{"n_layer": 11, "d_model": 512, "n_head": 8, "n_kv_head": 8, "head_dim": 64, "d_mlp": 2048, "vocab_size": 10016, "activation": "tanh_gelu", "norm": "layernorm", "norm_place": "pre", "norm_eps": 1e-05, "positions": "rope", "rope_base": 500000.0, "rope_fraction": 0.5, "qk_norm": false, "attn_scale": 0.125, "bias": "none", "tie_embeddings": false, "parallel_block": true, "init": "uniform", "init_std_qkv": 0.0329, "init_std_o": 0.00701, "init_std_up": 0.0329, "init_std_down": 0.00701, "optimizer": "adamw", "lr": 0.000585, "lr_mult_qkv": 0.7, "beta1": 0.9, "beta2": 0.99, "lr_head": 0.00495, "grad_clip": 0.5, "warmup_steps": 502, "schedule": "wsd", "decay_fraction": 0.627, "decay_shape": "linear", "final_lr_fraction": 0.0, "batch_tokens": 131072, "seq_len": 512, "doc_mask": false, "train_tokens": 943700000, "steps": 7200, "dataset": "wikipedia_en"}
MLP neurons of a small language model. Each row is named by its layer, matrix (up: input weights) and neuron, and shows model dimensions 202-329. Each number is 200 + 40 x the weight over its row's rms, rounded and kept within 0 to 999.
A block is one neuron, or neurons of one layer that tend to fire together. Before each block is what it responds to, as a language model described it from the Wikipedia text at the highest values.

Description: Office tenure dates. Tokens in biographies about holding posts: date pieces in term ranges (201, 200, 195), and words like appointed him, post of, elected, serves as.
L6.up177,223,197,177,203,91,215,203,232,146,173,247,169,113,232,164,198,204,192,186,140,224,212,147,201,209,174,224,226,187,159,184,216,245,214,231,139,267,187,221,152,173,222,214,180,226,166,205,186,241,202,220,197,242,209,222,139,174,251,252,279,208,223,130,178,188,205,162,242,212,156,196,171,241,194,204,220,213,231,149,198,225,246,233,172,134,251,164,244,158,100,123,118,144,164,140,191,210,195,214,251,194,134,142,151,251,219,234,194,201,178,293,156,271,119,243,207,269,131,154,211,234,124,171,161,208,191,150,218

Description: Final digits in list entries. Last digit or number ending a date, year, or track number in tables, lists and timelines, e.g. May 24, 2006, 4.; occasionally word endings.
L6.up1258,236,163,205,216,175,142,217,198,212,206,214,176,161,172,207,235,173,225,268,198,225,269,231,211,199,109,197,195,216,194,216,264,271,123,193,166,164,191,174,229,141,214,211,241,151,185,220,128,213,178,260,208,200,263,211,204,134,226,128,150,241,225,207,188,286,136,222,176,150,171,187,277,138,236,174,143,200,173,176,188,162,170,246,262,211,215,180,221,189,202,206,176,236,185,240,181,218,236,268,99,200,246,212,221,115,223,253,253,136,262,198,251,182,228,197,295,241,180,169,170,209,157,210,152,224,240,228,239

Description: Transitive verb endings. Ends of verbs (often suffixes -ing, -ed, -s) whose object or complement clause follows, especially speech and stance verbs: denied, acknowledging, insists, called.
L6.up412,188,204,161,171,178,243,137,136,162,287,231,199,232,155,289,208,152,167,211,249,154,179,239,193,172,206,167,153,283,189,116,215,255,216,191,212,214,215,179,155,189,181,150,189,182,187,193,192,233,255,175,199,173,266,137,213,166,196,126,205,233,184,128,171,209,240,163,185,230,158,160,188,244,293,197,184,187,170,220,151,174,203,179,145,157,226,226,200,179,294,249,208,218,184,290,176,183,191,221,118,181,188,223,223,222,216,182,190,192,268,198,161,215,201,129,244,192,178,156,266,174,197,272,204,211,227,201,229

Description: Upcoming year entries. Line breaks ending infobox or list headers and final year digits opening table rows (198|8|, 200|7|), also of before dates/ages.
L4.up341,249,226,155,255,164,199,130,195,276,249,157,167,217,199,228,223,177,233,245,171,260,237,151,192,184,123,175,296,192,145,166,213,244,170,224,202,181,159,158,161,168,211,204,212,181,157,190,238,139,202,182,226,225,155,221,166,138,235,191,204,221,244,172,215,222,162,154,154,220,245,221,191,181,191,184,147,200,216,215,148,197,235,162,185,199,262,234,204,159,226,173,265,161,232,209,170,126,162,207,151,270,236,191,207,256,245,203,245,170,281,161,232,211,221,266,256,232,89,96,160,189,161,238,136,192,176,201,247
L4.up364,259,230,158,226,237,162,181,178,144,149,162,172,239,208,150,88,211,146,188,229,255,196,165,167,237,132,237,241,248,180,152,227,243,173,149,145,169,231,168,176,124,142,207,241,209,213,182,177,210,166,169,174,212,242,99,179,196,123,202,214,272,200,221,196,174,176,248,222,192,164,173,205,185,249,187,250,174,186,164,224,193,179,279,219,180,308,179,196,261,125,231,137,161,226,236,171,181,214,229,200,166,216,159,206,180,246,212,245,237,178,242,230,216,231,231,203,220,214,180,160,151,220,171,245,108,304,167,278
L4.up685,247,227,248,207,219,172,168,207,255,222,180,203,207,136,225,218,120,148,220,275,226,175,134,262,195,202,210,153,206,212,224,180,213,245,168,233,166,165,195,131,120,208,262,145,224,205,237,166,180,156,200,242,115,189,172,272,184,114,233,176,253,257,260,234,216,169,146,244,151,168,144,282,184,250,126,156,171,163,204,228,151,187,227,205,185,211,264,181,259,107,191,241,146,152,226,227,182,153,269,149,208,163,174,160,197,235,201,233,174,195,213,238,170,199,192,186,169,245,171,157,201,190,220,250,284,158,211,189
L4.up893,184,253,163,185,196,142,142,178,203,247,241,147,186,186,179,177,216,145,196,216,198,212,218,220,158,100,208,274,224,160,208,244,289,238,173,163,236,218,245,196,157,200,166,198,105,167,137,204,156,118,147,157,160,160,100,180,139,164,184,180,265,202,134,169,176,162,230,195,270,228,249,250,227,220,196,154,183,248,258,235,216,208,168,173,231,248,180,160,243,263,200,187,138,203,181,169,247,270,153,163,202,239,218,129,264,223,190,250,147,252,240,216,207,173,161,154,245,207,152,235,200,178,225,238,250,167,171,184
L4.up1109,179,182,167,300,149,125,233,225,192,219,212,190,181,136,199,228,218,171,212,255,222,169,264,209,212,189,129,233,151,132,186,185,189,215,223,192,231,218,176,210,207,226,191,199,164,171,139,120,257,217,239,204,134,234,165,217,256,164,162,207,249,196,167,278,203,204,198,142,208,224,187,157,136,190,220,168,204,199,209,125,160,167,216,247,175,225,234,186,165,164,218,96,154,157,207,190,217,210,205,111,177,231,127,198,225,140,188,220,273,145,150,207,81,231,228,187,258,193,211,168,109,105,220,196,216,223,241,169
L4.up1153,184,244,236,227,139,289,235,191,182,242,208,162,281,206,219,232,153,239,224,160,224,211,189,117,208,135,171,294,139,192,207,183,261,208,188,212,239,242,160,119,178,170,208,201,233,152,188,159,231,156,155,187,215,188,227,211,150,168,166,212,267,166,243,217,165,168,220,241,203,241,226,198,181,221,209,196,188,234,258,263,213,273,170,229,194,189,150,186,161,147,142,247,206,197,228,170,171,272,252,193,195,167,131,216,244,247,172,237,216,188,188,194,199,186,177,226,267,142,162,190,128,161,201,236,194,187,171,260
L4.up1837,222,227,163,247,188,219,232,193,192,246,198,206,194,146,193,179,220,127,181,215,245,218,120,164,209,168,227,219,249,181,122,209,175,198,169,129,179,138,230,189,198,150,180,204,200,223,186,110,205,142,137,196,189,184,217,187,175,155,165,177,234,210,155,178,185,200,216,240,192,223,257,162,104,122,196,270,119,230,230,197,193,225,216,233,172,280,205,159,194,166,246,100,125,176,228,194,238,226,197,102,192,201,143,212,172,186,215,199,231,200,268,129,185,184,256,212,162,249,189,255,122,172,195,227,208,208,217,294
L4.up1987,223,103,164,252,272,230,154,251,176,199,245,179,159,122,241,237,178,223,228,192,220,229,215,270,212,233,161,230,204,154,231,139,203,186,204,204,164,197,211,178,158,218,219,146,164,202,177,172,199,159,177,172,179,220,193,158,243,147,129,186,190,203,231,208,212,220,171,217,225,160,137,247,201,261,169,219,167,193,187,150,180,186,184,187,191,216,238,150,199,167,160,196,231,206,206,224,141,218,215,219,163,265,142,228,285,168,307,257,215,170,211,262,211,292,218,221,174,166,170,192,161,239,189,241,229,183,120,212

Description: Action verbs after subjects. Main verbs, or their final word-piece, that take an object or complement, often after "to" or a subject in plot summaries: meet, arrives, sends, promoting.
L4.up600,198,222,214,237,163,246,193,195,215,165,208,193,203,180,232,146,119,197,236,230,194,206,170,192,219,117,205,197,173,155,208,216,198,260,168,181,213,148,183,213,163,111,201,211,135,214,193,211,260,178,144,234,215,215,154,226,201,138,193,258,220,155,203,212,157,212,152,254,169,183,184,289,179,294,238,200,245,131,221,176,239,280,278,195,143,155,202,187,250,244,264,200,121,191,229,186,270,243,215,182,191,256,170,215,205,257,203,104,223,227,283,155,268,102,197,276,245,173,168,169,179,206,273,168,167,229,265,266
L4.up899,182,153,228,191,229,163,153,136,270,221,222,220,160,256,213,208,137,234,211,235,171,283,195,175,190,157,174,178,191,122,170,198,213,214,221,243,172,215,158,201,158,197,199,208,172,184,184,204,249,152,163,255,173,205,152,175,176,197,171,198,215,157,121,234,229,259,223,169,192,193,250,274,144,203,216,153,230,199,263,228,213,215,155,145,190,201,209,199,219,198,259,202,208,158,218,120,202,183,195,177,179,144,160,185,208,257,236,204,188,230,177,226,180,155,176,170,190,203,131,251,277,204,227,194,112,234,181,165
L4.up1220,166,179,185,231,193,208,208,213,250,143,152,163,176,154,137,139,132,242,185,234,217,234,142,241,186,210,166,237,204,224,171,192,289,268,185,239,212,198,200,214,167,199,228,253,152,208,220,154,206,174,210,196,137,241,256,228,170,245,130,170,197,221,191,189,224,169,185,178,141,168,205,174,129,191,201,162,253,173,241,149,170,201,173,166,138,198,151,139,169,171,212,221,222,130,217,150,202,124,216,167,149,283,143,185,223,244,210,194,233,190,215,191,206,189,145,178,256,228,193,207,230,235,242,255,195,278,184,190
L4.up1295,164,224,189,211,253,216,194,103,217,175,185,193,184,212,231,147,137,179,217,167,207,244,130,158,191,210,167,223,247,201,181,226,274,205,266,118,186,214,257,202,181,196,230,229,231,174,182,162,234,173,175,246,182,271,116,193,184,219,158,181,283,206,151,151,177,181,164,276,221,158,123,277,186,256,221,176,188,251,207,250,222,179,232,127,95,251,189,157,142,168,165,168,165,163,258,212,233,214,202,163,207,151,206,149,250,286,189,235,180,228,258,128,233,129,100,265,195,255,155,257,199,272,202,188,227,257,196,245
L4.up1510,181,147,219,191,246,209,281,170,249,160,179,198,167,201,193,175,179,136,229,232,186,270,197,209,146,126,285,163,234,211,208,166,105,237,200,235,190,185,230,186,233,204,199,215,235,159,207,218,234,175,165,159,179,193,229,223,200,186,168,214,255,225,193,205,213,258,119,164,163,255,228,196,223,206,182,205,200,249,203,220,174,195,203,184,123,171,177,173,139,197,232,137,207,145,294,206,234,170,206,176,167,197,180,149,182,188,240,191,201,189,249,162,254,175,213,244,159,255,247,202,225,174,184,152,184,211,247,221
L4.up1562,185,203,238,227,231,199,213,206,193,179,222,154,196,201,182,199,167,121,219,203,133,230,167,246,138,208,168,201,202,185,210,163,242,225,266,130,158,234,231,225,194,199,130,211,224,232,202,162,215,181,193,207,146,240,166,196,236,233,146,193,251,195,190,252,223,193,193,194,228,254,185,259,140,133,273,219,204,201,238,200,223,194,198,148,147,250,202,223,273,163,179,148,191,159,239,217,171,214,219,161,169,189,151,267,231,261,185,244,187,219,157,163,147,163,200,259,152,229,143,205,120,165,197,174,254,260,247,240
L4.up1615,222,188,213,218,219,208,235,190,220,154,160,173,168,111,171,125,164,242,201,180,196,228,169,236,122,173,238,180,272,216,138,201,202,258,176,174,259,173,225,241,175,196,181,240,203,176,139,236,228,262,190,192,161,193,152,157,182,216,127,167,221,192,187,250,184,290,175,185,180,217,229,196,211,155,203,173,168,240,222,131,206,200,201,179,208,204,156,120,149,113,218,132,197,234,240,196,194,242,217,127,262,160,144,156,171,194,225,137,187,185,169,181,245,158,207,196,226,249,170,194,121,212,207,190,152,212,229,230
L4.up2014,188,136,234,187,197,199,243,222,201,113,150,143,122,147,166,185,180,131,151,169,268,245,170,183,153,229,201,256,145,174,249,205,143,283,230,228,159,205,248,184,202,203,130,207,161,242,175,46,255,183,273,213,153,289,213,278,164,232,171,161,249,133,212,234,329,150,190,220,223,206,173,248,152,198,243,197,181,218,177,205,206,224,187,155,113,258,200,214,137,221,272,117,231,191,243,169,177,197,207,144,157,239,177,230,247,205,203,152,192,157,245,99,148,205,196,227,236,223,234,197,267,197,198,154,224,180,222,215

Description: Verb stems expecting objects. Main verbs, or their first word piece, right after to, did not, who, or a subject, as in to assist, did not want, rem(ove).
L8.up33,221,201,146,149,180,196,247,246,232,202,163,211,216,107,157,141,200,158,185,154,238,238,242,160,106,168,208,233,140,194,212,140,183,252,121,154,218,211,229,187,238,198,133,187,213,134,180,192,299,235,243,138,203,191,192,187,219,229,177,199,227,225,235,206,240,185,193,215,170,220,230,214,225,247,187,192,185,156,203,249,186,183,269,149,167,221,228,215,154,185,248,159,199,210,220,219,198,198,259,96,170,158,164,190,205,163,241,218,174,261,196,143,188,168,135,213,175,198,142,206,217,191,185,173,234,305,236,262
L8.up424,194,212,177,256,208,200,212,141,124,247,229,205,230,128,220,164,141,173,190,169,201,182,202,246,158,180,190,229,246,189,149,156,211,182,246,129,175,169,135,142,187,183,196,228,199,190,211,166,231,194,257,173,159,261,231,265,223,212,154,192,175,207,158,214,202,294,212,289,201,257,189,183,203,301,150,225,202,169,270,167,101,165,211,138,198,254,178,222,179,220,185,123,172,203,241,235,243,218,236,197,207,100,139,228,214,154,200,261,183,212,238,130,217,130,143,216,250,259,120,295,214,154,245,194,183,234,242,265
L8.up595,207,250,191,243,252,238,196,157,225,263,217,208,171,260,212,207,209,204,309,214,178,201,204,209,166,177,229,226,243,196,164,140,195,156,214,164,184,212,167,217,212,188,149,165,235,193,196,204,259,227,201,190,179,137,215,226,120,229,176,189,190,126,155,153,158,195,241,216,210,201,179,226,210,274,231,152,227,157,287,275,192,250,212,98,143,239,241,231,242,232,220,167,229,132,303,143,227,226,264,85,182,151,225,177,226,158,214,199,176,228,168,184,180,223,161,191,178,170,139,240,133,167,254,261,266,259,202,241
L8.up796,247,182,198,194,201,215,158,188,150,278,207,190,183,184,180,173,207,155,183,229,120,185,136,245,204,247,157,188,291,237,127,253,215,251,198,205,216,221,133,245,236,253,126,229,158,248,226,266,220,208,211,225,189,188,200,220,190,201,151,203,156,156,156,213,135,226,160,155,222,240,128,206,161,152,229,269,212,198,210,188,222,200,223,193,159,222,232,220,201,188,214,136,161,210,196,156,237,227,251,190,217,130,156,218,182,89,245,210,251,146,178,248,193,171,202,214,179,256,145,231,194,158,251,265,154,214,136,192
L8.up1392,163,218,196,284,223,174,215,220,216,200,239,224,154,191,249,190,198,162,136,220,155,193,173,235,169,187,159,203,228,215,224,176,146,207,194,149,178,198,199,207,117,198,145,169,204,199,195,166,243,175,125,190,210,187,206,253,162,168,150,189,185,204,133,177,217,251,182,240,195,247,149,188,177,235,216,222,277,198,222,253,154,197,292,122,147,223,172,235,147,206,260,157,193,165,241,241,173,208,281,128,148,176,139,212,216,156,218,243,210,286,238,151,195,166,128,220,208,193,109,290,204,203,206,188,205,316,230,272
L8.up1435,184,255,290,232,194,221,228,170,205,179,184,173,195,169,224,227,155,174,120,212,146,208,183,87,213,180,183,185,251,281,243,242,198,252,196,266,156,134,220,179,168,119,279,218,226,174,139,156,244,209,232,215,227,202,242,244,208,226,171,160,230,219,135,205,191,110,195,239,175,158,172,203,186,282,207,237,259,201,215,171,253,231,213,169,190,239,149,153,211,258,240,195,214,204,229,175,208,191,186,175,233,247,148,145,179,184,240,221,167,175,194,168,160,179,239,199,180,233,192,215,190,175,176,201,151,252,225,167
L8.up1702,190,249,168,183,278,233,148,206,186,210,165,153,234,177,253,155,131,125,273,132,157,268,180,282,162,174,170,249,241,181,194,166,220,168,159,220,251,208,99,228,164,176,192,177,207,132,215,210,227,175,183,167,147,161,196,256,212,246,132,162,233,153,146,182,233,202,226,248,221,228,264,217,203,233,170,201,183,140,209,227,166,174,279,192,197,216,210,210,189,239,120,146,218,169,290,195,218,208,193,137,160,175,185,209,190,177,242,273,162,268,205,191,228,178,189,298,181,186,101,274,224,225,244,146,143,247,187,220
L8.up1898,207,297,243,180,213,140,222,152,229,180,185,252,213,219,185,257,180,161,288,195,194,222,200,189,211,190,209,204,217,173,221,215,174,145,179,163,191,186,173,207,200,194,257,216,231,185,197,167,196,203,187,192,180,252,133,209,230,216,184,253,257,158,208,198,220,150,183,206,200,225,212,163,220,202,159,217,248,83,220,244,220,167,177,202,156,158,200,197,238,165,174,151,185,136,202,159,240,275,218,251,236,180,243,222,229,215,196,218,169,181,220,185,217,222,172,301,226,198,192,210,167,201,175,254,217,206,195,145

Description: Zero digits in tables. Single digits, mostly 0 or 1, in pipe-delimited stat tables such as squad caps, goals, vote counts; weaker on "by" after "Preceded".
L4.up379,212,159,205,230,216,203,181,170,222,223,214,248,225,224,263,122,182,156,144,173,224,171,182,197,123,204,163,187,211,123,268,223,193,201,272,172,225,130,249,120,155,165,243,218,177,218,215,144,182,185,246,233,235,181,193,175,175,211,232,172,264,179,229,176,191,211,149,197,204,170,184,144,168,191,182,164,173,185,198,173,226,192,161,123,135,206,172,176,175,212,144,170,219,212,163,157,233,269,216,131,214,287,164,201,189,197,212,227,211,209,252,189,140,157,215,198,239,171,199,230,188,241,184,160,181,216,261,200
L4.up809,150,232,254,159,232,201,221,243,204,216,226,172,164,227,275,208,214,186,179,191,194,200,221,187,221,194,184,195,196,170,178,251,184,247,256,249,151,166,173,260,209,114,237,212,159,244,156,195,230,139,283,190,188,231,201,145,258,236,225,168,188,142,111,230,238,190,225,179,171,162,221,151,205,184,215,199,229,172,213,232,114,187,157,199,198,181,209,170,205,161,200,136,198,174,244,224,220,244,206,139,261,240,230,193,200,251,197,222,225,211,195,204,166,167,222,208,227,189,265,233,246,150,232,234,158,212,187,173
L4.up1061,234,222,147,184,225,126,215,253,222,122,199,199,248,237,228,178,198,218,211,128,230,218,188,156,180,175,191,188,242,162,217,244,231,259,178,231,194,197,152,234,207,192,216,238,214,222,193,208,160,175,188,119,224,218,198,227,117,207,252,258,200,163,213,193,216,195,202,171,160,247,196,184,147,170,194,245,199,231,129,215,281,221,242,164,138,242,174,139,205,191,167,147,247,208,232,238,234,203,180,260,236,171,162,145,168,222,192,214,201,258,196,106,197,213,213,251,256,159,230,202,209,166,147,230,174,236,236,229
L4.up1160,239,237,157,227,184,198,156,117,150,128,241,150,160,251,243,198,201,207,229,203,213,187,244,177,138,190,180,218,233,174,164,202,193,155,208,133,220,169,255,123,182,147,191,215,163,222,191,265,252,199,196,154,135,222,192,144,161,186,238,215,213,213,153,136,187,198,207,158,248,123,247,220,135,193,211,252,126,164,192,171,179,197,155,166,221,261,193,193,222,112,212,135,181,193,153,237,204,222,222,197,276,255,149,108,186,195,181,190,232,208,177,234,250,253,210,185,198,158,202,279,211,226,199,196,179,261,264,223
L4.up1472,169,198,210,272,248,220,246,222,124,169,282,169,168,215,250,218,240,114,207,220,250,217,206,212,190,221,157,153,259,141,225,222,226,125,210,204,171,184,255,231,196,120,219,201,145,225,165,303,174,176,204,228,108,254,221,262,210,187,277,271,255,121,228,195,257,180,231,248,168,158,281,184,141,269,226,177,182,210,228,220,170,219,209,154,225,217,217,229,201,243,190,201,196,203,196,246,195,114,263,282,221,174,203,181,318,244,229,145,198,216,259,179,184,206,163,183,207,138,166,223,162,211,198,188,105,207,169,165
L4.up1569,237,213,219,230,179,182,225,169,221,175,248,202,237,197,195,115,197,243,254,248,221,194,244,154,240,152,206,143,193,163,191,168,250,170,216,256,168,137,206,173,263,223,177,225,241,180,139,134,290,193,176,165,209,211,164,186,180,260,146,129,165,194,129,231,209,157,202,217,190,202,176,167,157,152,185,175,226,183,187,158,112,170,212,121,152,205,207,219,172,243,247,173,168,153,207,207,233,242,285,200,208,222,198,231,198,186,244,191,189,198,199,191,257,301,168,170,242,189,232,208,110,183,246,207,180,223,176,266
L4.up1617,174,239,156,252,122,174,227,195,174,262,217,226,205,171,204,229,222,183,174,196,152,217,174,184,214,105,202,226,249,158,126,168,304,179,202,170,225,252,151,106,182,126,210,225,223,215,221,218,199,132,154,240,186,220,217,155,97,184,240,200,229,193,175,208,248,251,206,172,271,152,147,238,149,182,205,133,184,202,181,193,151,209,252,204,126,328,200,209,212,126,211,204,168,139,159,157,171,214,185,246,225,184,173,159,168,281,225,233,192,210,269,273,212,179,144,235,262,219,182,200,203,131,245,141,205,181,211,274
L4.up1883,170,190,196,277,143,212,197,200,215,168,141,186,212,235,199,164,255,187,177,200,201,176,181,137,185,187,223,206,246,151,226,188,261,313,150,199,204,180,224,155,132,158,280,243,200,131,174,157,235,236,205,205,204,213,166,164,178,266,216,248,210,213,168,119,205,185,292,222,238,167,185,264,222,228,194,259,221,173,189,206,155,207,238,185,128,292,238,212,238,195,227,244,227,249,107,178,209,169,294,289,251,260,159,167,153,223,262,191,224,163,271,197,261,134,256,218,248,182,135,222,199,187,241,146,95,195,237,161

Description: Name endings and table cells. Final word pieces closing proper names, often Slavic surnames or place names (Sidorov, Saratov, Bogusławski), plus zeros and dashes in table cells.
L8.up36,175,236,171,165,219,225,210,170,238,230,183,221,142,231,91,203,171,159,179,173,191,185,142,246,139,158,220,225,208,155,175,182,212,136,132,193,169,243,209,277,146,175,197,144,160,117,167,275,240,184,246,230,184,195,158,281,98,176,221,270,204,169,174,172,217,171,227,309,163,198,183,155,265,238,200,169,174,269,220,257,234,160,285,207,157,209,223,227,183,196,128,228,229,225,262,183,252,196,215,232,212,95,144,178,258,262,221,157,196,241,258,222,163,136,231,213,148,139,200,170,207,195,200,289,265,225,217,212
L8.up395,163,219,251,254,206,225,260,209,177,219,232,164,162,266,184,228,131,185,276,253,154,188,211,180,185,170,236,232,176,221,159,201,268,168,233,159,264,190,179,230,168,161,215,183,191,194,156,250,192,235,160,205,170,273,231,181,222,226,180,174,241,238,174,237,223,268,229,227,302,196,263,184,162,236,227,185,214,169,205,213,183,189,234,209,158,165,156,204,172,138,185,264,132,194,228,177,220,233,251,167,205,191,229,260,173,131,209,194,207,186,228,212,228,122,169,205,128,230,167,239,257,279,190,206,129,204,173,208
L8.up409,212,201,214,245,172,184,224,204,199,240,221,195,231,155,246,163,104,176,241,208,101,210,146,116,122,190,116,164,219,190,166,185,186,201,210,207,196,152,137,185,251,222,160,173,161,165,204,177,245,203,262,224,186,242,190,106,217,251,169,183,200,232,156,151,265,170,200,172,179,210,217,214,239,234,180,177,170,239,260,219,141,194,240,209,250,147,188,189,156,205,192,208,188,177,181,221,213,262,235,139,187,148,148,252,188,280,142,275,192,231,204,244,235,172,227,200,265,227,177,143,114,218,180,249,228,270,195,180
L8.up465,241,123,291,231,183,198,257,220,128,237,217,186,194,200,133,235,147,162,183,176,97,168,143,128,123,199,222,119,133,200,191,182,162,270,230,166,226,234,211,184,206,190,228,162,205,239,218,194,182,245,197,190,206,203,198,193,247,173,211,245,275,259,225,235,248,151,179,207,166,211,226,210,206,207,216,158,211,223,194,147,204,210,234,153,180,206,246,129,187,196,219,203,229,173,141,185,246,216,226,169,160,192,145,271,137,241,239,253,122,221,217,174,226,192,134,238,223,157,182,128,214,196,210,255,196,223,263,205
L8.up550,182,151,280,208,183,277,213,169,184,233,222,221,239,216,231,132,239,115,273,256,159,168,251,237,213,187,133,242,194,220,195,146,191,186,161,195,207,228,205,125,184,170,239,151,125,136,174,161,284,158,213,147,210,233,197,207,217,249,179,135,285,165,180,206,179,206,198,206,145,164,243,192,146,153,265,266,162,193,208,205,190,227,205,163,152,185,172,125,192,180,175,228,180,167,185,226,269,276,235,203,213,134,182,230,260,163,175,237,220,243,249,185,249,173,160,170,266,192,133,177,189,170,146,244,160,253,253,265
L8.up1388,162,183,240,250,264,151,236,198,188,238,217,142,215,273,142,152,227,138,109,178,226,228,158,233,194,217,175,161,166,156,219,214,224,215,184,197,190,203,153,180,186,183,247,188,226,96,195,171,253,262,172,239,219,233,173,227,170,172,222,108,216,231,122,221,201,171,151,223,166,161,183,218,189,259,283,172,222,203,209,181,141,211,252,278,193,139,244,178,179,197,228,175,241,172,297,277,230,144,247,238,198,153,194,210,203,173,243,212,202,215,228,129,150,180,204,199,248,158,167,133,188,232,227,247,208,177,210,249
L8.up1924,231,205,213,165,240,172,163,154,209,186,216,154,197,239,162,145,249,221,281,188,222,265,157,200,177,220,159,205,264,210,167,211,208,183,179,148,196,190,201,181,203,229,247,167,139,144,249,242,201,178,253,75,287,169,243,226,208,237,217,206,239,257,160,241,153,160,200,165,161,195,146,142,187,169,208,161,223,172,166,144,268,228,240,155,211,212,149,254,167,178,217,115,210,82,248,229,133,197,169,185,194,202,207,187,203,231,210,184,246,214,236,193,276,235,211,178,211,155,111,207,203,188,209,135,206,231,209,172
L8.up1970,229,146,219,152,198,90,245,203,197,130,156,260,199,227,232,221,184,225,236,172,187,234,239,143,130,187,223,205,237,220,184,219,185,156,234,183,182,186,165,217,255,235,217,188,198,184,224,198,213,242,251,216,217,188,213,116,268,240,251,167,249,245,177,192,159,239,219,142,116,172,235,198,276,203,174,170,241,274,223,240,175,225,237,230,211,217,204,203,203,138,209,165,185,160,178,243,279,202,226,223,169,227,212,205,163,236,174,173,162,213,202,224,221,245,260,199,281,202,204,141,112,153,229,176,196,258,195,163